Weights of a small transformer language model: vocabulary 47031.
MLP neurons of a small language model. Each row is named by its layer, matrix (down: output weights) and neuron, and shows model dimensions 389-452. Each number is 200 + 20 x the weight over its row's rms, rounded and kept within 0 to 999.
A block is one neuron, or neurons of one layer that tend to fire together. Before each block is what it responds to, as a language model described it from the Wikipedia text at the highest values.

Temporal relation words
L7.down2505,173,231,182,198,183,206,207,243,200,217,206,218,233,170,194,166,237,215,199,207,195,190,197,233,194,174,181,210,221,198,220,181,215,213,214,232,202,215,211,177,204,192,168,223,207,216,178,232,218,182,158,206,200,220,187,197,166,216,192,176,192,200,199,187
L7.down3066,148,205,177,184,221,170,188,180,224,173,156,194,217,183,196,214,199,202,198,186,203,214,175,218,204,153,213,210,204,179,202,207,196,205,224,185,215,216,204,189,184,224,199,186,204,198,215,227,206,202,161,257,210,197,207,196,191,213,171,215,183,200,146,206

Roman numeral II
L2.down20,208,185,220,213,227,244,206,211,203,229,227,216,180,199,215,217,182,187,217,234,159,226,168,175,214,185,219,158,215,181,202,225,233,171,188,145,199,175,182,197,187,189,202,206,233,159,214,219,183,236,219,208,217,169,221,199,179,186,186,199,186,208,195,228
L2.down53,221,239,226,203,214,242,195,178,176,185,212,207,218,200,206,181,179,246,194,152,194,199,207,204,177,186,166,136,217,186,181,220,223,206,206,180,203,201,230,190,213,203,186,193,217,206,183,200,198,219,190,200,197,204,196,213,164,197,178,200,176,226,172,214
L2.down618,217,248,166,201,212,215,209,208,232,209,218,224,201,193,225,202,182,211,204,187,164,181,201,190,202,209,199,201,206,214,186,177,206,209,203,208,207,214,185,213,203,216,201,199,201,199,188,217,196,226,203,179,197,204,202,234,237,157,214,214,242,206,180,204
L2.down810,222,164,214,171,204,317,173,167,241,232,199,191,208,220,254,193,185,230,225,193,202,225,209,193,199,182,191,207,233,202,211,182,217,211,231,198,191,219,161,185,171,214,208,196,202,214,194,229,207,207,193,190,189,176,207,184,178,188,185,180,228,210,196,188
L2.down835,204,194,170,186,203,195,172,195,205,218,201,189,231,186,216,210,167,204,181,154,190,185,199,203,196,188,219,199,184,189,186,195,217,178,198,187,194,219,200,206,201,207,184,202,185,180,210,200,225,240,196,207,190,218,199,215,209,210,181,182,184,211,186,225
L2.down1720,204,217,208,206,220,245,198,216,218,218,209,211,222,206,173,176,178,193,185,201,185,246,189,184,193,186,202,176,197,185,193,248,202,229,171,204,196,219,209,201,168,197,219,204,184,184,189,228,198,212,231,195,233,192,208,194,202,182,182,215,201,207,201,227
L2.down2238,229,242,213,169,207,246,202,212,225,212,191,200,230,175,206,201,146,223,201,137,151,241,214,216,199,192,213,177,196,182,204,207,195,185,195,197,216,189,183,183,178,207,209,179,187,144,180,194,189,238,215,200,192,182,235,216,171,192,192,178,204,196,206,241
L2.down2263,188,213,203,209,187,254,202,211,219,207,220,204,221,190,197,220,200,223,217,156,179,145,209,183,192,215,231,208,196,215,205,187,196,204,212,218,195,224,196,196,183,184,197,163,202,169,207,188,185,228,212,181,192,184,196,219,190,189,198,189,229,221,179,180

Non-Latin script name fragments
L9.down345,192,230,176,188,209,206,209,191,217,174,198,183,183,200,197,203,230,193,230,204,196,209,237,212,215,160,217,201,196,198,199,189,201,238,183,205,190,233,209,187,198,193,175,230,208,202,193,208,152,224,180,180,216,208,199,202,182,194,198,232,189,240,216,212
L9.down579,193,195,211,211,183,183,211,194,198,191,199,202,222,180,211,197,249,201,198,207,186,180,205,221,219,201,184,205,198,214,201,189,188,210,188,189,217,199,243,222,190,207,219,198,186,216,189,186,214,225,206,159,233,178,207,182,228,201,194,202,226,210,211,189
L9.down647,176,214,225,179,179,259,185,222,176,203,207,174,169,234,198,198,220,164,221,180,208,231,207,217,180,188,218,206,196,217,179,236,210,181,202,192,210,184,192,217,213,190,263,223,192,201,205,223,195,193,185,229,140,193,196,197,221,181,235,226,229,210,210,204
L9.down1175,196,153,206,206,221,217,202,177,212,190,230,202,202,167,164,217,179,215,180,188,230,211,195,194,186,234,201,196,194,198,214,149,183,221,204,194,206,183,209,190,212,200,201,206,179,197,187,215,206,157,222,221,202,211,198,197,192,186,213,217,191,222,221,192

Coordinate separator slash
L7.down404,191,220,204,222,195,146,195,191,182,231,220,230,205,207,159,226,217,222,193,208,172,193,187,226,205,201,193,198,212,178,191,207,165,194,214,198,188,181,206,190,199,189,178,212,211,203,204,222,204,195,205,163,218,172,208,174,219,171,195,200,206,235,188,202
L7.down1699,200,207,227,194,227,41,196,213,174,170,197,219,172,227,199,205,208,203,188,198,193,184,218,188,199,213,207,190,191,181,199,195,209,219,191,181,159,221,196,215,156,196,191,176,185,211,156,222,219,182,211,212,193,210,224,205,216,212,201,212,180,211,190,206

Temporal adverbs yet/once/before
L2.down379,194,164,196,196,221,183,191,194,219,236,220,196,217,197,215,204,213,174,202,218,173,207,218,203,218,236,169,202,187,195,193,190,198,194,204,171,184,183,207,219,202,212,189,185,203,178,178,206,199,202,207,162,187,204,207,170,198,196,183,188,204,205,230,179
L2.down616,196,180,187,204,251,152,201,198,199,192,204,201,172,200,178,202,222,209,186,197,186,180,209,183,190,172,180,196,150,207,199,190,194,201,205,198,217,164,192,214,213,213,192,177,203,170,226,161,208,209,245,178,215,190,196,209,208,217,204,173,219,219,225,188
L2.down826,130,191,183,205,200,219,188,205,177,216,193,244,159,191,168,202,220,188,199,194,184,170,212,195,181,203,205,244,196,228,220,191,205,188,160,231,228,195,192,210,187,207,200,196,198,213,220,164,180,184,204,213,198,175,199,180,201,182,213,193,159,202,222,197
L2.down877,202,166,189,168,229,226,235,199,206,231,188,201,170,215,158,183,211,169,181,205,178,188,204,212,197,219,192,197,200,168,216,184,179,195,211,199,179,182,159,202,186,165,180,193,173,212,174,205,192,176,189,200,217,205,214,223,222,218,193,215,217,199,197,213
L2.down1057,187,169,200,189,233,240,180,217,193,204,193,218,182,229,198,185,231,173,186,142,194,182,226,194,199,219,191,221,191,204,216,190,210,199,201,225,212,216,218,254,200,188,203,184,203,187,198,165,170,178,191,212,213,182,196,209,193,217,201,190,194,140,225,187
L2.down1326,194,177,190,188,233,207,190,187,201,218,201,184,192,204,159,197,212,181,175,197,172,174,194,162,184,190,147,211,177,208,198,213,157,201,187,209,203,195,186,222,209,201,207,211,167,171,211,195,213,183,222,212,241,220,178,211,206,239,214,195,207,186,229,221
L2.down2097,150,157,161,212,207,254,160,229,165,208,206,215,181,192,164,215,226,167,167,210,177,187,225,183,223,218,212,187,190,190,200,201,176,199,198,211,196,190,207,214,228,191,209,214,177,181,220,185,208,208,201,196,214,207,195,203,168,196,180,190,185,170,200,193
L2.down2131,208,156,193,190,212,208,168,217,192,227,194,209,161,197,186,199,180,186,133,159,183,199,208,213,200,199,157,176,170,190,207,187,197,184,205,206,199,193,192,217,190,189,190,193,224,162,209,192,203,208,180,225,230,197,241,215,176,224,190,203,196,234,206,217

Final item in coordination
L9.down1528,173,199,197,189,186,203,201,186,210,179,214,176,189,234,165,183,172,255,176,205,182,226,186,177,184,205,184,189,206,196,205,174,194,175,200,199,225,211,201,203,205,178,195,186,206,183,219,183,176,178,199,190,238,174,199,202,195,224,198,183,197,213,179,215
L9.down2108,211,181,170,175,210,192,219,181,208,197,225,218,227,201,223,204,208,181,203,229,218,196,210,189,183,205,171,191,239,187,201,239,219,228,222,197,179,186,199,204,200,169,230,190,193,244,191,188,211,199,197,231,195,184,179,184,195,194,213,214,204,171,223,220
L9.down2874,180,224,214,164,190,256,207,178,212,188,214,206,158,242,232,223,199,188,206,208,190,228,211,184,169,225,172,191,170,226,251,190,202,204,198,195,219,198,197,204,181,212,215,190,181,206,212,207,176,180,202,204,203,191,199,159,179,201,189,173,225,176,186,192
L9.down2921,179,190,195,207,193,178,188,181,219,201,235,224,198,201,214,190,199,207,207,196,166,173,205,191,207,217,188,197,185,219,213,169,188,202,210,196,201,218,196,215,224,209,179,167,176,207,192,183,185,183,233,235,255,187,206,172,158,208,166,223,203,209,183,236

Coordinate and table separators
L9.down871,206,187,172,187,181,206,204,177,185,233,233,181,217,219,191,198,187,210,205,209,194,201,217,236,173,190,213,163,206,194,170,194,188,215,180,233,195,222,196,165,207,216,220,170,198,210,198,222,206,204,199,183,170,190,232,229,226,201,208,180,217,206,238,212
L9.down887,213,163,161,189,210,225,188,179,222,167,196,218,182,156,202,201,226,202,191,206,203,189,199,199,173,238,178,166,195,227,185,189,188,200,228,190,252,204,192,182,186,223,214,198,172,203,235,184,177,172,183,202,204,196,199,185,212,186,175,225,217,224,206,221
L9.down1107,184,172,194,184,208,231,181,158,180,189,218,182,166,228,233,167,200,198,201,186,172,184,201,229,188,203,197,181,159,201,187,220,185,201,195,203,251,194,190,222,176,181,200,216,209,194,211,213,209,195,183,199,201,189,222,199,209,183,219,232,195,227,195,192
L9.down3068,213,225,187,229,172,262,192,213,203,186,215,175,218,229,188,191,195,195,207,193,198,192,193,213,184,222,234,209,201,210,216,222,195,215,194,205,154,212,169,218,182,168,237,168,194,174,199,219,189,205,199,197,215,202,220,218,206,209,251,197,197,214,203,174

Word "yet"
L2.down1086,218,221,186,175,198,156,206,211,216,160,223,203,205,191,202,185,187,197,176,150,190,197,206,219,219,223,224,188,202,209,199,203,206,198,208,200,196,208,205,191,194,196,189,170,191,177,196,210,185,219,217,190,185,198,182,232,210,201,207,217,225,187,164,203
L2.down1410,178,183,184,181,196,265,186,223,238,228,203,183,197,203,193,199,201,206,136,202,186,208,224,177,227,167,213,200,197,216,182,203,189,220,227,193,179,222,211,168,188,187,198,188,173,178,183,216,223,219,235,206,163,185,180,206,199,162,211,194,225,208,199,195
L2.down1682,205,186,200,173,205,253,180,191,188,217,224,199,173,206,182,198,195,175,160,163,187,209,244,200,232,211,230,199,203,201,176,216,221,212,221,193,191,224,210,183,181,208,191,184,218,192,191,225,188,201,219,196,198,185,175,189,179,199,194,210,206,196,203,199
L2.down1856,183,190,213,173,241,216,167,228,185,186,187,202,208,197,176,215,174,182,191,179,164,172,214,196,222,209,212,187,224,223,203,171,176,214,231,202,225,203,197,234,156,188,213,186,181,178,185,200,201,175,229,227,198,209,183,200,197,174,191,209,214,205,204,213
L2.down1914,190,196,207,204,191,270,167,213,174,187,192,180,194,211,175,227,211,178,196,213,180,201,246,191,229,212,245,223,217,198,190,220,234,217,166,195,207,219,223,182,189,221,200,220,195,204,191,223,197,191,202,177,174,171,184,182,168,196,209,195,197,222,162,193
L2.down2401,212,173,195,208,219,227,185,192,196,175,224,183,196,195,220,222,215,197,189,229,194,179,235,187,211,189,154,165,212,213,189,212,216,214,210,183,207,196,202,244,189,197,213,201,210,185,180,189,175,199,240,212,213,230,169,215,177,217,211,211,219,241,185,211
L2.down2521,167,182,188,187,190,210,174,231,168,197,216,215,200,197,225,227,202,184,178,188,207,231,232,196,209,209,191,177,213,218,202,194,193,190,217,179,210,191,243,198,190,188,204,203,204,220,193,225,182,179,203,205,201,169,213,171,197,160,173,213,212,227,186,192
L2.down2786,211,177,194,197,182,210,175,203,231,210,204,209,182,193,184,207,213,195,191,187,190,192,216,166,214,154,215,186,170,187,215,201,202,227,191,176,188,209,200,146,168,204,194,171,179,175,204,234,197,203,219,196,199,205,182,223,145,188,225,161,198,202,200,198